python train.py --n_layer=22 --d_model=320 --n_head=10 --n_kv_head=10 --head_dim=32 --d_mlp=1920 --vocab_size=3214 --activation="gelu" --norm="layernorm" --norm_place="pre" --norm_eps=1e-06 --positions="alibi" --qk_norm=false --attn_scale=0.177 --bias="all" --tie_embeddings=true --parallel_block=false --init="normal" --init_std_qkv=0.0249 --init_std_o=0.00375 --init_std_up=0.0249 --init_std_down=0.00375 --optimizer="adam_variant" --lr=0.00113 --beta1=0.9 --beta2=0.98 --weight_decay=0.089 --lr_head=0.00298 --grad_clip=1.0 --warmup_steps=335 --schedule="wsd" --decay_fraction=0.802 --decay_shape="linear" --final_lr_fraction=0.0 --batch_tokens=[32768, 65536] --seq_len=768 --doc_mask=true --train_tokens=542700000 --steps=11279 --dataset="wikipedia_en"
MLP neurons of a small language model. Each row is named by its layer, matrix (up: input weights; down: output weights) and neuron, and shows model dimensions 160-223. Each number is 128 + 24 x the weight over its row's rms, rounded and kept within 0 to 255.
After each neuron's rows, "fires after" lists the tokens most often just before its 100 highest values on Wikipedia text that the model never trained on.

L13.up447 [166 120 101 144 139 169 117 128 150 101 169 171 143 147 157 109 125 144  71 117 156 127 145  96 134 119  82 118 121 173 164 102 134 136 137 141  78 124 120 106 114 113 120 124 114 167 153  99 132 125 134 117 136 118 108 143 150 108 133 116 105 113 122 100]
L13.down447 [ 94 150 102 139  95 138 118 131 127 122 101 128  75  64 127 173 129 144 106 182 155 125 153 133 143 141 118 152 154 101 118 159 112 162 157 140 121 109 108 137 116  99 140 115 115 123  97 118 125 115 114 127 131 116 106 140 126 121 127 159 151 146 123 144]
fires after: ".", "s.", " S", "O"

L4.up1745 [146 106 139 144 124 105 107  92 149 131 171 123 104 129  87 156 127 126 112 119 114 125  94 105 129 124 149 153 131 133 143 123 125 154 154 162  93 103 159 136 145 111 157 119 137  86 119 159 113 145 131 101 168 112  96 151 124 155 127  84 103 133 143  85]
L4.down1745 [112 132  96 144  86 101 134  99 140 135 148  96  90 121 129 184  99 152 132  99 106  90 131 174 137 107 149  89 154 114 126 139 122 141 129 224 137 116 161 115 130 109 143 134 124 147 144 129 113 158 127 107 131 128 135 134 154 161 106 113 108 159 125 152]
fires after: " at", " ", " At", " IS", " population"

L5.up1893 [135 141  97 121  97 159  98 119 115 113 143 134  88 126  81 126 127 134 144 108 123  93 120 146 119 128 133 125 153 116  96 153 147 151 152 129 121 134 156 124 104  99 145 126 114  96 105 109 132 141  89  98 113 163 132 161 115 128 164  84  61 163 132 146]
L5.down1893 [ 99 122 116 108 117 107 149 166 176 134 103 145 126 153 108 125 128 107  86 133  71 160 153 167 117 128 142 107 120 135 110 148 127 126 146 140 129 172 156 106  89 140  91 129 135 113 137 175 113 121 150 156  80 101 145 118 102  75  89 161 120 146 103 121]
fires after: " c", " a", " de", " an", " inter", " s"

L5.up1580 [141  92 122 137 147 197 124 135 126 143 101 139 131 123 114 155 137 111 117 124 135 133 125  94 144 127 140 138 187 137 143 116 128 124 120 111 145 106 128  71 150 109 143 131 141 101 107 116 132 120 110  84 136 129 164 137 105 123 136 131 146 154  65 123]
L5.down1580 [142 135 108 132 140 125 156 134 116 185 136 107 151 117 125 114 153 123 144  74 158 112 135 124 112 145 160 157 115 145 136 118 128 171 146 164  93 144 115 138 169 129 178 102 162 146 133 125 126 145  81 122 113 147 129 125 163 107 135 120 120 143 156 163]
fires after: "p", "av", "ic", "am", "c", "um"

L4.up1328 [144 162 147 155 101 102 130 114 164 100 133 135 146 128 103 120 144 145  89 157 107 102 138 135 144 159 123 170 199 143 127  93 119 122 139 118 146 148 128 116 151 100 110 126 118 145 160 116 134 134  75 140 110  93 102 177 173 141 125  72 123 111 116 123]
L4.down1328 [111 131 112 145 146 150 128 141 126 114  81 122 111 106 105 139 102  94 107 131 132 105 116  98 114 134 144 135 128 132 131 125 110 104 130 137 162 157 130 123 155 169 120 147 193 102 143 131 155 143 124 152 111 162 139 139 164 113 165  70  95 117 173 133]
fires after: " 199", " 193", " 196", " 195", " spe", "9"

L4.up1735 [123  86 131 126 129 153 128 109 141 133 137 119  89 130 102 114 135 108 121 122 110 128  75  96 124 129 134 105 123 128 114 137 141 207 147 146 114 106 162 141  93 119 139 160 136 133 146 136 185 130  88 110  89 145 115 129 152 120 110 136 127 133 128 112]
L4.down1735 [122 144 134 118 143 137 112 116 114  77 118 125 106 112 129  99 119 128 151 124 115 119 104 104 144 158  96 118 151 113 107 103 143 139 117 168 150 113 145 146 177 127 173  81  81 107 149 120 146 110 127 113  93 141 164 136 191 114  93 104  98 110 178 175]
fires after: " t", " k", " g", " se", " th", " h"

L13.up225 [122 139 162 128  87  88 138 122 131  89 146 100 136 123 126 133 129 138 126 145 126 124 134 155 119 167 137 104 123 130 116 168 139 129 122 125 143  98 157 124 125 153 144 104 123  77 130 102 149 146  69 100 129 113 152 164 117 147 118 115 114 130 133 131]
L13.down225 [145 147 104 127 125  80  70 139 124 138 176  97 179 159 144  94 116  99 129 143 136 115 151 170 134  92 165 125  99 133 125 141 111 149 134  92 120 123 137 148 141  95 141 115 109  99 115 170 138 101 151 125 123 101 103 167 139 119 118 165 103 117 129 145]
fires after: " and", "\n", "4", " the", ",", "),"

L5.up393 [129 169 145 164 100 137 100 140 130 108 172 136  97 130 100  87 120 124 127 140 175 110 134  93 173 135 105 140 131 196 178 166 112 126 120 144 132 129 176 122 107 131 103 102 143  93 142 150 115  82 122 150 139 214 141  96  81 100 100 132 131 131 110 126]
L5.down393 [ 87 139  98  85 145 153  96 186 173 128 139 110 165 140 132 119  75 127 165 116 111 132 144 104  85  98 169 146 145 118 126 133  90 141  70 151 131 141 135 140 140 124 139 159 146 111 130 136 116 143 109 105 124 131 134 128 144 124 140 152 150 107 162 139]
fires after: " st", " Ch", "at", "ill", "ear"

L5.up423 [131 117  99 110 137 128 109 130 142 116 121 134 111  90 118 132 125 139  88 102 103 137 117 133 117 179 128 157 158 113 138 130 146 107 138 127 104 121 200 125 132 137 106 171  94 150 130 109 141 114 113 126 137 122  83 151 108 121 185 119 105 135 137 103]
L5.down423 [ 94  98 132  95 134 104 122 106 123  99 125 101 162 142 124 147 125  58 102 138 107 129 141 135  89 145  92 116 152 110 130 137 119 103 135 224 140 172 162 149 104 140 144 111 156 132 132 109 149  72 167 159 110 126 113 148 143 127 112 127 151 140  99 125]
fires after: " c", "ph", " (18", " Sant", " ab", " \\"